Weights of a small GPT-style language model, trained from scratch on English Wikipedia.
Training: a variant of Adam for these matrices, 8814 steps.
MLP neurons of a small language model. Each row is named by its layer, matrix (gate and up: input weights; down: output weights) and neuron, and shows model dimensions 0-223. Each number is 128 + 32 x the weight over its row's rms, rounded and kept within 0 to 255. Numbers have three digits each. A neuron's up and down rows have the sign that makes its largest values positive.
After each neuron's rows, "fires in" lists the words (lower case) most often at its 100 highest values on Wikipedia text that the model never trained on. A number after a token or word is its count.

L3.gate366:072136129105125093149156126163158133123077100099150114104169153129080144076102185151124186096119103149135106183110144099141182093080081162138143142153153127122158126134089132114077178115096120136127126118151208152134125071177068133159151147055117132117089214104155131115125124137092123142136153164089153127187138120071120098136133067059158104097183149115140143098191066127152144127180123089109072126116150083129103091135126176145133181113110138157148124112137098131128163162135156156114077140108077153121111168106123120108168161093083087138134078106109133101145099139038203137106137205093100090185132101153097117175091109099122104138171135090065123083124113080076165113105
L3.up366:089135114113193154134125155101170134143133140092168154125108173048131079111244127134133130117095138153131194167113158095109141131103116137168108141189199113210089138065174152105132209152185146077135096051138135064132143110164136054148097156178110144125101126117136122131147203131108114169110154113141158091115153129176113152150125103049111090100139127116086158104096144112165148125150137087128182106111114103102146088154121136141117152138130137106157113137119093101087122156073130186099136132093120154118123132110129151123147102135142162178137123112179097127080103118092120109168107172066181139141075124130117121133108118081091094206099122104080112095055104082158105111123
L3.down366:140123128076104136104141128147102142147123136113166164104099146068102168105138153090083157127189097168180120124176124095163125102105146168200105125128115175126150107119132113111105128135117178080079141172142186130109119133139119106126098163134202114065122143101092117101131089140140123120109165139150177123093096062172104185071073162115069084120130128178087143105123166151109164111133084151152189077158137094188134113108110095092107189093119186124178152081179116112070209107116147123090162124120104091163086171093137090076101134129097123158141129075111125144094120121132123141168149186167114124144097080106211075146118099129159072159097084105056132150158113177131149101118
fires in: "in" 59, "at" 18, "on" 4

L11.gate314:089112120115127123180180138079100114141147124120135134127135176097124155120140177104112112055168116118112117201115156146143125129119096178172130148100077121142103159141137099123105131160075149072161138087130117140065134177107119143076123076106159154110149142136136144141169143191147123216147113155158074127136118145038105132057129149128196092056117120141117130186137122117112098173146071093141119097149124123109152139125085101117167149090094156184121121114090122183128108123090126158122119089176115104133231146187128122110106167093104127145097143125080127127172188133106158109127123028112058125082129108176109143073156122142167088111145202092120138103167165125120133110189
L11.up314:104145125160121128175146211151097108111170118185186153148118166097112128152128136157100126167125053167143088159119122124145132103128130159139103181127151206164072120191155103106129133074170138150143135109161093126119072135138121098083076081134150210121168126159163086122181072130090095112101110092162187082109078141114114108107100195111084102108194164117107122130132163120115152138161127084098136097091144149113145090118178115161208145126160193103164125093152107120155134128105113195149152061153164171080121139121173122127114174056146195163093098125120116090096128165149050131125121133122124165148145127113122100148133193170088101088135128107122122132094118184145102160156
L11.down314:097175120113183137134119061113160113164114139092125091138172109171153159176111067146124151070153099110145165142129101104130103118081131131102085132167086088121143110134125172192219143119126118120102152125186107121183137181126103143128103149087139123161146108144107100154137141091137169149127173191110219133171112186159119085119113127074124085185079089125119107121147193167160126137113139128143104137144169120141113147103108155087118121200126136084147055112155111163126153146147116151117118134176072186102162076099115122086139170134144098115143082096088102102096122126165126161237195117118096087121134132133127078101087116076096161145098121164140092158092098133063157116068
fires in: "on" 68, "one" 10, "in" 4

L10.gate134:133080093139173157128101121162164135125140062141112162172099154131171116101160100098101102125117080110086138152187125071163146144075113178141092169133181155130083137154130154110129176078137122113125107124081185109144138188137117093121099097091110128086141143161082090157130174163113094190179104166101126177218126156144032111081128151097137144115111102095092128154154140170168117143139122137107180132125152158202102151150129113070114203153137098129116138078179167102084175100113139151133184083150112101152162137120104135097118196177128177158121073113154122168120120106087094141158102137116109124113130141133105180155148140160143028102171196135143096104157160132089140145132
L10.up134:202153125155121149131169130135121171080116084113092128168106134130215150080123183179148172146124138136055088158102135114171124130073087087168214192117080114101128102108031155125152132124127153126076094135071113174157110152154118110105106090094136153154167101156135139163152115139177120123118074125110143103113099119142130160193166111066125153141148146146156112087150095098154116092178127093085133160092113087172134057143151129139119159073105149135099109166189133124107124097117122198144086155088135158135212095030136146084078138128136130111103142098113126135139126147108121126099090112124100142175122169088193134105093135166133113107171104149156137130115091077120097123088
L10.down134:078155108082131107148111203163123095136103124171120115220187144122126153118185108154110116083178088154095124116080134098147150174156130127069159144164169104132092092120185151127122092129121104139124091128147108115107151194115166171143134147186149129121092061176127126135122161175139093166157112175133146159085135120139115170128073126090056139174132131112051134144148141109122143173099094120097127145131178085176155123139150060140082142104110115117151107109136173156112131172084084125167170104089117122152172110134209090130140108145166126109124149133180115120112106105138133075143156186154107132144113154160095048110188075111109110135144106190188094156166173192129193148129
fires in: "in" 33, "of" 20, "independent" 4

L9.gate485:100162153089086087141095151173103097088170170136124126091079052108168092074131120106131118134169126124140120122069155162161083164098195131156119110097093114159101157141127157132126120117105139124134093126124171154095099093171133139152115109077125151120073103109116089142140083118055132142191079134060138164116200151143106134079107125118146140106099100128172095103069117161136140160164134151183166134108156214148085146172120137169146061120050120114102137134132065165142128156126102173070158057174138111158146084115105132103075125138112138132109107101160149175113134123096091141108089090135130168179112099146138194150114134137161118081126137085128181093193137127036144149098
L9.up485:085117186140107145199115078163114148155147153113132163134108120141129087184114135157060161149094111107095131123117102097054169102090127145133075083087117140130148128105153101124145108146017130112160177163113168083131101138133174132147044187153116159099085159146145137142080149078122113167146109163079102146120153126125149170097016141090101158108098118151100132084108098126110156147127137147201141141096101142104136142111163078144113159093115153107087097120096139081152148142123145148119076113122119110128128139088156073097124120095101105032127180142159175130186190066096092146121099080129081131092122077075165138134127098165062156113120134106176122139113167123143135130127
L9.down485:137106131134208130151123084172124067076160116074110132085138158145130118167104170131143172183093142148146168139120074190102118086117146129183120091176115174155143092134085104125059175101054132119140077115121153115149085148074143186067105086168159084148121141123178176121122141140109066140097108101043076143095122082127141150115113126058097125129140093136116183120148087127079104144073095123099180111085116130125112123121158127198131134152171177093102137145097167111130109127071140144141122075134091140152107132080119133140153088117144150189081098180127186125184097094123196118121099074076112093111122114103101143147154136083129118090116142087135170135084125132160146111089
fires in: "world" 15, "work" 14, "footballer" 11, "football" 11, "works" 7, "working" 5

L10.gate420:149144047093167115122210121163140160105118047095188176165016115119159168105143202146151151065183141096171167133064106137164187114118079135153153115143115108145134153130119168164109220163133114056097081105095143105117139114165085081160149134147122165115069156161106105115171098128089116159169106119113133123196129161096094139072094121134110118104116152145136185128130114138138131109114142112144114134095150124150110113102148153128102129063086107107165120074062079158126156140183108135100146096109122106115161134148158118107070112102115145111141079107170107105114115083099134121175110077161128127132077091162114128122126138167121069102072100113185118102145114095090137114121
L10.up420:110081184102141159092112181126142168158119135136145066135069124061130094172130155000152106140113114136122097133148102107144149127100107143184096101103162142144153084087106117139122123085138095143125157183067179163144145098156137099089126095164158123027103133148079123130153122153108070109120133119132154106162125093102138141144151154122084157172150147136127124148168139141056179146162194137193155101136080168101122135137134128159134084126135086190162122123144116113091116110134167084179126135145195196137130143140089061099143161089129061089073182066145123134134106201129142146088174159134125107129119111145096137157104186101112087112116179108139148144100131155125122151146
L10.down420:142134090176103136152107136074147097091124098106108160117165126186137102089138149189091099109143151143130094129162136116151084092079143145157159106157152115168084093092114182116122146136123127063151103137120103141115118143114156096174168122165016152206122115151125150117130177137124099195141169103147143094155064151159086153188076104151122078043099140101092084086153127152154116062145125107126122081118169182175169144146096143156124151122175072123137132147087151207095166163106162163123155104124130130090125120095122099129119092180082188155131097132102147148097087097163153096144147109068071128146118131177151073167104137140198112084132149093085109161113132123134177126097
fires in: "on" 51, "in" 25, "at" 14, "for" 4

L3.gate398:134069140146184150195166181125109159159085098108095155168120133164135180119163149123121193133131149161093123187185085094134122119150093133144155156128140142127133150082155150145090103083135131073127101150089122134150146187137131123100101128113133118166163108119203094081135130131117078162132133071159144111101143147084093104120130128161117089071138141131081146114149081213088106189158124093149091119141046125123205084117158069173129158118118120119154154133145140115110114131134159107102123135137136179147137216119114109101139139128101182113100134048133144101115125131122129081179143136214109098129090144075124110178130128064150119127061111145176062145114064169092141057123
L3.up398:129117140078113175100132140134058166093078109135136143205129123114103152055087171110084115130180165135142093157115155098072179112129084139085175148098072117162111140094057127163162160094155221120159169112117183109111121103106110147175147192151133165136098119109096080107176079153156094107118114126150078139123116178154126189093113120117098070135177115131128131130144162173101099109149119140171103160166152108142153133077156093107079122149098106168160135163146147103114110177139165079116068120108100095167132093141076122098124135172150176166154092130116109184120104117125098177138193101102081094101124162085125144140112072086145094127123049161114077104129132126181084152115
L3.down398:121117094100137145089214135143204175068138161151145114133085098107143130145130112110118105093168107138156113136146181150135121147107080103132132153082162160180089165149095058188137130099118081113067138168093172185082106124110121131154145162107128102150134106131139175140134133144156120171132131095067143121122115124107149142130162094083087134124095157125089141117085123125091106112162128122206137113125131151104133132042072097104155113141070168130204131114108164159110138099129166133123141151121121116157096111121129184160150182161110134144148100116125154151110122107149179093171095148093121181155159134141238081148085161209083088222127082094098108121104116145160169194164
fires in: "and" 44, "or" 8, "with" 8, "a" 7, "from" 6

L2.gate240:120097082118068091162173074145145146141108082159115162101135139139000114134118149158117105100158144120097055105075130118121082177168069151157097122097080137104088147096124104134109133120162143113098103138102115097112105165170125163134072085144098100140145144150097098108085108187089101111170119123158093149133118127162080085108134165118150118115115135084127108102155105177062146108105124127130085093144142108116111105130091141167068095133105118086156148158079130120105162121175134164181145111157123090132128147149118156090129115083111164075094187118173145134122160037150156102090125124112156135150074111159043154126090141137187164101129175074149133112182155218132084115160
L2.up240:137124083142088130115127138197125119109115129139075125100186147216080115163121164132113061107165130112124092118105093153186089152142126112135106078110088107146114185168142161102138121125183190053118131166107109140134087144094170130137127140096145150100169151159113079124084103189176093118169139100127141196141136087160079113091168194132114108138114153098127164157171144131097174160082150164114175116144124165141088155100104085167082053135067161090172101122091168111141160114138165150178143071123123119109122120118103171153106127147124130111129098073124140093134198160141128101104141083140210105172144121097072166080066122153188151131148172090136151148132080172135127100120
L2.down240:138174147162174134114122072102123143138158170106142040083149114154119069116109108126082121180112168154103180056144096144201103166111190106119093068134146110181150140089126100117119126155128098137125132156119144174128098111080131039109141135108148187142132075149180118163164153143196116175083133161081190110107136085183177120096158110111124130111065143123107081196145149163116107090139117125088113157154147205121121124111138128142134090128159137158157149135091090113122112105110219111087139125033100125146118090112156087159128057170084124131113126111097144149186124155184111117150094121143180170121105127132111089117136181147139144140115119141122120171114131103128184172159
fires in: "through" 22, "such" 20, "third" 10, "research" 6, "next" 5, "throughout" 5

L9.gate346:107140097111169124105049149125126119115133120136143133136119135120055147102147123113136114096166160118076106125167173105123124101087079198159131132128153153146128088136139139164115093082108175127156106135104139103130142092123107127096080150118103136163106185117093198138088137118103099149129135110099118165128152090136160112132156093140160118140144166131060124101103110107180144150156164102118147117155127137071164079139168110000042138120148065095130127080168132149144130144128101117134118094141112053149112123196103077106113163119091138041109103155148112151108179118096124101065129153083089230125088119107114130166149074043143125149102173095122098125125188193122121098084
L9.up346:095130129174114186192086150142097134138149083109140080162130148092144121141124105105127199120148113168150070146147125108104213076153130082119190161217099134139126141090104079075152111166127131123157142074135168122132134165154119126163129167143089127169122129166121150134125137118102154123110105161127132101162089133132148139114124085097149093115128147055128136142165117104164135160187080089105088137106125120139072086087112172117120119125162202113133086118171171122149101104126170156113149106063174177117053068151068113111213119111184159130135165135165127074168121160148161137141089167118086142091075099108132226084157111151130103126138065124106185126110129112126125129183
L9.down346:151086119146119115088159081178154116119197176094142165147087085164130173105110188125109147099148099125126107134151117115075136187153155130084156142124104157062154174132115185139133062136137135131108079143087160109133128087126181120155159137169124130148146136184095089135136121127119103139093100124131120142151164130101114111159117138181160116139126088101139133122169152138104175154112091120182133122134188176100154110131046133120091096185105151221145131125117128128053136107114163144133138083180099151044181160164162080115082122159078138163114122122087109138100137131176090120255129149157156122143155080133151126134145127086197112108113126179140120187151138158129093163085
fires in: "was" 59, "were" 9, "i" 6, "she" 6

L10.gate52:084130118099069105183110149171155138159146132164162059172137152180122136162117095103182159141103120125162103115104173091136146177169183058148109120140101199115118134140131110171072117173160151101181106171144152114137135077177093127121078173177103151117102126110114090059163092064172106108148093129136155130117183135144098133093089181104122147101113140093088183103122141128190104083100121070142111150077152124178121066113075116133131070139197153092120126133139168132125142138189086154096147095122107117138114190118108136159131183084129069145113101110224128124138122116134078153110154146136126120100153134103151102120194098073135117082131152117114072128138163184085132150127
L10.up52:167138170138112163177133084158088153128202123157106139102138167114049117135157130072139098144112139155123172118112118132102105134082094163188060121143104148180082128114141140157108124105161114151105162171181145130161124121150086062133148149145121148118096151151078112159131204086192076135106117170080107043164185150062183111127164140129127147109088119130121114146123104140123134135112140133100123113182080103112155183131079106091144158107105150117078127111131135071098108182193137146095146144112110049144103148173128123145203070046097140164090085167136068124143189163096128119105091103144128158172122190135134079124130129141111080127122159113111128103138107155131083172099
L10.down52:144133087124111162138101109159147130150144069138204173211164166143112123162160115121101171140133095134092146171117091116135086105171189074121096182105115128188085124113122158161187119118176126173096131127075137169110150086147203058107096157122134126125115092156048118127124147087101154088130143208123124117117155167135115105101098169122110150158193154155145108130158129050113119118183127123140124151092105181104056107124149082119092151112110111122117110095178163143127142102147107094118121113173138198109141142181127151138173132075147158110160138140152141163069077150137110118130099173160108153124178134105157098116220136129154172199111075123092130093137104135140189159151
fires in: "series" 26, "served" 14, "service" 10, "services" 8, "released" 8, "serves" 5

L2.gate565:154131138065118160158124155089084093174110128142114167103140131134115173163141181136118088153134144122087144185154101138107142139125085170130121132125121103144110170108156085152112112116140138119101140140172147068131116116165144187157079078162139064061139040132128101163107073161119186115170171121155155106113121074110138134112124068058138122119046122129135105112142078137098084106157189175147145110116132169183141105153142108119123179123175142129138129125102136097088124124130154140098143061150107139130162120044151125037154149130203084088073116112115171140161084149080144115158178145168157090124094086137131114165134090132084140118104075162085128112161170160058167078102
L2.up565:169155176095142154117143124170157159145189111173180111105135136168157167145095123117115092139107125138108152136161103116099110082130115136114106110098158166095084110104074119114117160166097107140093163143189129100144088057210101176113132142169111117137143071119163095169115125140126159188102160149168143143097146098135141147092116094095157136150114181064151088141058128156111111147128169185090111138118143199106139101139174143094129129164160111159159106099164110101031113114137140137113169060121125171092151104107086101093152132139134079071095133157116139123154178207083155153134118188114154107114082132178062118159067092116090149118115135095114142141103204103079182063132
L2.down565:156100117133146129123085139131069129119114166137173133124099125184171111094104088106125045177159101193110125146213088152112142055117144130090143060134081132165183141202138126193103138168148127079138126144140106151105143135096146113136120122144092119132089111091120095162102104094095151110171235154130133158139198106126083161166184077055087158103100078158147137130126089122106095173161134088170197160121104139139111112120155138144140093202158143099125137106104126143096137148125149143132121091139098140153118116096138135109085132170104099119169081142097109123107140210138143159111138071157152136094131081113096160143152107160155128126135047174112178117095138169080166085098
fires in: "it" 51, "its" 38, "year" 6

L6.gate544:126138141112084115133154143112143102121119083145119176165132120167112115077102172098125116034104169151139116155116128134181089104090093157146175144123145168194099158116125114138121152062140114126132117110172158111077114160110157106093085122109125164136012178142142121102122179174097169105154116107109077101175102141085122079120120138104117083056120144045105097106169087118192134038157187165142116084142161110145083150062142154120121120140117135143090168088123131155104118112166145145108094068129109151183109110091139121135108165116138183156117155099110120114090086114117128171122116088092101123078115118163126100180099172135182130079074112058128095125171114081087145163148
L6.up544:123209191115127231103156131170131105099124106098157136160121171124089130136100108131114119163201155143096127156128063174058113139147137158135136111131185153098134138169080061046124103125175121099106144156166142177086127095122109167109051198089109142133134176140094111138112102204116123118151138107145154141172101171173173107168061115094078128171098165131067140070135135175106123111132147115191131145125117136189130098128162080115089169108138140171111117151045117110108105114160137129152134113110117100139067099138137107144142127103139128106148150098102126100188121143084151116106072137100160114122076171123069111160125138112140080120150051113098134152131073149150139122130
L6.down544:092109087160114138097138111128140114046108138124119115121073111158117128157139123102147140138124114137147119144103062112104093067147087134141093182139133141113156088181110080134149146115101087142139152093074145106097089081098094133094232151073087168087165182106153173126131098123119097097072143093131160080126124119121161154122170074115022176079151131089089130136094137053146108147131154107192135161154112131097108080078077126125122164118169126122128184148071115106120114132154170121105114096132087084174111174130151173093146222118086181164115110144107135142185137127116100074158125120109163143096112086104092108134087129072096157105138142135168149149144050127163122103128
fires in: "and" 83, "or" 12

L3.gate80:069085161096158116138168163141110137144098153061140155145117146175113132114121151121133180115171173175152164158131169105082143096116149179055110102172113080124174095115087126141110128100062159167091098098142140133172163123128092131120114094112143152173105126196103121124210125149095127101098101170156142084175119115088151106175118109111087081123121099111102172126156147141159160114210101095109134147136097172154114096146129148119148158128152169172150115172133071148106133166132163097071034097131151101119158167122140145103083134134098163126125102105145144154194143091139191112138096128121131092120084114085197120214146178120111088127076128082109020128161094130129112129124
L3.up80:114089100137130163174190132192091180088080147111138146105120132148120091162116131118103119073159160110117089163144150103106169096165134144107140128198139059155132137095138149137118173092101154161131154069143133118118168159150125132161108109147171137171131101143146142122148153133109167085120130192177128093093136122099124104086141158137048084097118140123124174131138107102139095101122078117175107109065059079163137148117110083116053146132164171151139196131140161153170185141134157057065111148121132113188131208109094137094072131170092122134110087062143122189141120127113101091184163106189083099104141063050149089137139096085112111143131096122137088102115131114120084128101
L3.down80:109161082113070120165175156101145146036132162168121103135125098135173126180197180121107074155116130216091081108124083113109125128175049099145106145085112160115100168132120122135101126096140080134114131113108147156073088135114129119112131150096108147121155137077139153156105163165112146188111095075079109096111155132144180103129137102114176124108134175115116150155113151154154121159174171156161122196178139136146158100145144135053162152145095087125153158079083103137105111094113197124127187123150126134127149113087153106126140062165113149149138081146058101128117126106105115121157128134101146193130183161141176105121065118163159089187122123094107086091089085095100210173135
fires in: "and" 92, "or" 7

L2.gate252:117119092085144156165136176163110113173152107145097097088165164108075149132208124137148118076156149104108171148147071118081091075153087135119085106128150126171080137097095142116064133107130136066144179107177097098130085071159074160155110126170097175151189073148086122126128163164093071166151107139132189138185142082130074125124117112085158102151120074095087097114144066168135087178104132139148168094125098091097179064126136132136152115127123146133143101083148127124117140104153176170100141095154130131108121153091108133179127166147159079084069105128105163130139123129132124156168157151106151135160067098129046136156167074083167145117124166115151156141123154115141070054097
L2.up252:124112108116131177162140169139111106190106132161135079085107171128120167109159133123110088126094164103101156150125139117105110138088124096135129098095132166095148105127097126073081134134165125068090184105143133089178102054154082173186094140178128120181157107130107092131114166139144126134129135118119179110126115070155106133148117080111144106172131105091085068164119060182150126164092132143123152099095086056102150087159164124129168127098097184137144123057155122121059127100140161161103182062119150101143102127117081133134167157187167123068080115169144173062142144165119084136157110120131175105148075201152096121168124085087097145134079153091166198162148123115116158116071
L2.down252:126139130047132174145113103170175091132106161155149081163073116151073157146120084117093135124136105112090146106213113118151150085097108119094118121146105161134161123169127140121139110168182130091151129126103095119127118085134130115100097177123146103116092140115063093141064105091172109115115144157107112193140180094222119106124141073134189124157169098110128093149111099145106096103141141127187156093176107147098135119119158096082136119172099118123112191102186125158111101146152128120133205149140121105134142107118219124150185124104143107123164132122102183071125201159125094170097150089110119068151134109142024165162108146128133103051182137180127149147117127071162139106099
fires in: "it" 33, "she" 25, "its" 18

L10.gate44:097122159142154088123161127136160119082108106139127173143133184095151191099134117142041145096111117121145122140129153123173121094113168131081163189140117217138086129133131152110169153056140143078137084124044164150158111163162148110096079159118126125131114168127093128120190138122119159245149103090118125180114133112174124106087101108073140077114122118153106180087073085195167125167159124051125140099113168132149106066146117130081166093142123137157163161102145142162122138124083112160095094062124140141130118129077080109115090206114119174147175160125178149128104108092074087148132140107148116106096108090099112085126160121076077095150115094100097136131157155105125153128110
L10.up44:101100145121134107140139128146142151130203092155106127120101133175107140094115171146132175181085168092151105169083073110171140093099101032188175135145149085139135089136139119068115135109089138098171128031145142123117156116186089122121152140112140091093139152106132085090109160149101098104111162135132125101151106139121108138133132119088140105136118149140115124132137167146143141100099118059113217173078058103167163046127118141170165116092117162122141145163126184130158094105122176145066045183141121111151071110125133167133107057094159168128095120131136107075126096106055165108148084135102117118115119157163106141112198051156135152090133156127103091136126077138147178145114
L10.down44:057133113129148143147094138173165148127118093132192204141164183111095206143169130119029143112109141101161103148127110144159119127086122146100189177182130093170058124163106120128126139150078106097142187156141114099159096109121127167132069166122184109189111139153110111157145138191165120169126082125158119052110138137149057144116072177118149093175130174123150128088148129118161100180068077156094178168137140080161131184098138138111140180134101132067151076128152101170157157134095128170126141096133166143136086099174126093172140169133118147152113168102153142128108130129133081150135133155153128115092070115144082151093117169080085142142144119093117104188136125146111132084160
fires in: "from" 23, "in" 17, "at" 12, "with" 6

L3.gate126:150156076141081143156165107148068168155097122157147191141114176191131125127137111112185147163124091126131132134192135038146143142112154123177173138109127157101176172121164099073098086106128052108124155130119113136140070155082144166146182070112112148141124143111177152073145121112111129107153107141086160124136169125053118080095118151193148158100130138136161129105108074175133104138148141127129086103093110084124131143144095161124109119066184142164129126112121152140142082100140126129154172141173084151146135124114136130092168148067118132168133135097158169117083169176221123124106139089173083119149160132147147124124123193076136141104182153173167165129235169136151123105066
L3.up126:113136132135108119131110112133083139199123091146093132149138113120147122106123144171111118152115141142106086101137105149194080076081146138157101096106168121134109140111120155129133094115120157126118136167184099109165084100082155206102125119105164106151120099100127105115095081107092040187078106071106154197120113200146134109081098132162149114133071066126103143139098133149111128153123091222148103176145164114149155106178170116096101102089152106079104088153160107128142137129169144130194114083172125115073091151144066088143152110104115101131092146133138188182103145145136138090099092162134125190135165165095055173107117134169130102128086075196129121176158179206150113100102
L3.down126:147174111107123129132109086119172128130135167154125159130143116172128101122122127135070153154053079165114155136169130100127086145155199088119135173151119190066147120085126127106147153095183151132146142122116147077127165135179115122128157110146089108103124085162165114110126116189141150126132129155128049095167094144204136131120084185133185122186075149166114100166099097056099160097146092110097139099078115130089126159108107099217087116178121077109123142109111164098144132133086135151114099142153120131129129093158154146072193118069097151100088140104122136157110127086140046142110094185163136112149148161085104132167126173077106172094113109146184171100097148118144159196206
fires in: "served" 15, "service" 11, "services" 9, "reserve" 7, "fourth" 6, "four" 6

L2.gate343:132047104183114115125149141154170126156107113101070118162161127121058139125083119136129093102143134134092121109174090197141102118128170178171068161110177104158099198051132121175143130142137142095117145103107093167155061162088134157120144104122110170122116141163102136128154176150159174137139110141191079203158143175111164110143143120101154084132150099131183182076135133171107087125159097166119117095149141077110225103115129093167071137144092108166130130123142158123155134135152099185157091148162094155146095078155088139151155148121181110117105141062150140100121179125078180155093115119058132155146139150117080110122071116126199144100134164132136153080113139170086106133121
L2.up343:135109102133114082123083126081135129083131061136045142125135074137154151133143111141171105125125170184128074180125122157154103096156115132185104199079173117071137172128193185140155112103124152151125113173134127121150140138081142115157140108111150123101137101173090198136111116142126115145134156114112115186108123124119134104201176120121186170098104106150152132117153073123103116160146132171122103077160127084084173119173131114141079222102066168130126170120090169081110113089104118175186145108159113175085172132112134144147155109094103135144113143096119212103123199117154162089139088136139150145143075141123165182152102134150142091127101116173118115150145115172023133089105
L2.down343:139161141156160172102088113121137151134110155110178147090145116114187122110096158103138158151119127160205087122123142071139104180114123068125168139098139215076147139090088120178128161124151116147115113134098115095166161149088131103117095154158110154140124107047114116187139099112128153094171149135153121125100163173112183079129131145141088135185103161144139112173151104201126112133130077118114118174157117157106110165190084111093129173060140178131138189092111127153137143123099092067162089103096218166049146168152164095167116140122153063154116109125151144108133148059148181102081155134139099144131107155135155136099081143131105109112117159119133131114132184080052158205124
fires in: "through" 30, "while" 17, "various" 8, "though" 4, "throughout" 4

L6.gate268:138138051091119105170180134139165099102120121144107107154162094070094147078150106105126129121206134076154217171114126131154152197143120120185159154113118150179124083094136112131146135053164111078112247122147132194148114107159094180139119191090138163160100162161171148156124071148091102100082106160112147120138123111057088123121134154090133115077125105115120109080185100134122120188085066105120132126103133150152102193175060152089106140138123154124167091138149104128135138142123114159124074106096149094136097127158081096101122171100095075113122129135139141144182092108119141101101164164147023146144145145125128136160144124072146125135097080131152129133118132156139141154127
L6.up268:130178116065133093134191134134127172113114161091164130179138145078112086101161120143133156145150137116170187146136112091111143139185085165135204106071132146134099099136118150116116157090169102096089175164140189138119129124169120163109106166085107131157141190119178112150146138167136103145088122113128139133178061214113157151135147152106123105081144146135107119088162118158109172171130139098085080123093122124140138142174115131056115148074150175172163157076132077132107148073148152139144121125080123137105134107160107078103184169143009146139123080142174161102072069115093114158092165167105081147134119190096105118125150149133080115125093107085156179167121079117128119079135
L6.down268:170145161177218093117170114158174166094077110117125078140117106087140145099199165175123118110136110055148084074127104111146077087105095141150167128154119120127078144121096112130158122098178107137101107135091134136143125099126108105131154129141133184139134096132104098151096169166097123150089141127127140134114100131153130153088083100164171083089095116091147140041108174100172144111083168161147167161128161142125163110129197147155127064149158106161181165073194174106113147026131141149151140067105109158139135157085156126171104137146089138143118058162139154154100113114091100179109148128120138134133173166143162108081116159076076105153098116133192147163129063115127096074160
fires in: "for" 43, "in" 23, "on" 10

L3.gate394:095062138113140209113123135164113149149096081191119140176059133138164174159152193182092128148097127117039168151089156226100108132161112129088139110145045190098132117111086096121117127157127116163128106148163139142119139145136106163126035135105109110112081167097124080077157114135104094136155118093152140153132117139161150105124133073058100121040138128131170123103109092112119147155109075099181124118166134120144144137184123140135117160127079120127065144027121115193130147148156148085081146097119147147090160112184112156158157162097149102151151120117090137078095150136134160084124162148124129122131133143159150143132171154108112153146132151089128134163144109135119101120037
L3.up394:137217149130121120121150190169098098165127100164146121126162124129127129119111082118101146069101171155144067168128129150111056101098188121171148157098175093129137172086073149165171082090055152135134118141158128165088133109142127156131092142050126126188129114119148157122138100144139130109099136063083139147097127233161085075097108109159096136110069116086129117059138053144180109140153148163083150127138177201094139127130190118109129107133109075195119110120155116150107120120127154096169141123157128078061135113114109109195145119149147143115119077129113114150120179176109110092120147140107149112187182119101128053087119080096094146150134105117136149126158135128127177127148
L3.down394:118117175097186172089130103148108106104166179189147165164091119177105113144102085124121139170099136091140161119147148134147133160084141138150141123205145158131136090098190130184126131084110137112103125092081133107107155127064137130145115145147090144095106045099078132132137129170124141146153076096183124110122158123183104116178156153150165120132133107143179179133115135048145111072089062118158075141115075151086098106071150126112077156102125115132087114120088131191199170157131111085094122102120117093112154180165115143096149159085114148127157072107093128105060148111129194145096138108095058158093165143117118129158091048058146143117167119099128122120140168150158188142104
fires in: "but" 38, "debut" 11, "further" 8, "button" 4

L6.gate127:151170166114150191129205105137096153106197092159111138167103122139146153081197119146116082124177095057097144151090145122138145125118129160139101165085117099133069081113090159142096138165095093130121132170158117144121094084134123164156150074117162142145132128130117082121208171100118109185118090098122096087087154118045162110085036173120133143048117068133160102131125102153171155197094142136123164111130132138140152188146114080143132122114078133123127136108142126111139136187117123138095118068154140083151160130126124141097162154031094129114111117128093155135130195122112108080110164110135092103084095133139160141162118101060145118124099125064159059170122141158084132127109
L6.up127:067097163106088147154111108104149169148145101151112138111061052114158142168168110089167186162124172153061127130151126153138159182114154062079140156201144160146132117150084085122097151175080125177140166073113102192139117112111165136140117190156205188134118077115198122158122161105085145105113123215160119055090175092181189150179111157097146121104130152147119103180093218086100113137066097107148108155115127125125124117161073119095078133111134154090112094133147099173141140127123117131106158120120181130118144193134125104118088139079125121130155169165102143111157147158144161113119128130157141093113148109100138178127131169099122102158125138148076149134099175101124119133139
L6.down127:126170115116146124146136070082089114137138059157138129156159137120112131102176140125103189114134180105188097153232097130104052107107156121150094189081097174116143145157160161140135140165125108155160118134081096135160127128136126124066139118108190138131087091168121120123159191133088127098072133136114133155218135148079185136099123153148094111081137154128112080137091116127104113187130119198151131090148131145130088194166088134108105165128104123136141132069118105103104097226118135115182158144143093091134113142107083107109131105148133158165182175140160159130166127170183133113134091126136088166141142104078163093140112138082173140137116086137126158156088124075132096025132
fires in: "born" 18, "work" 15, "world" 9, "working" 8, "works" 4, "workshop" 4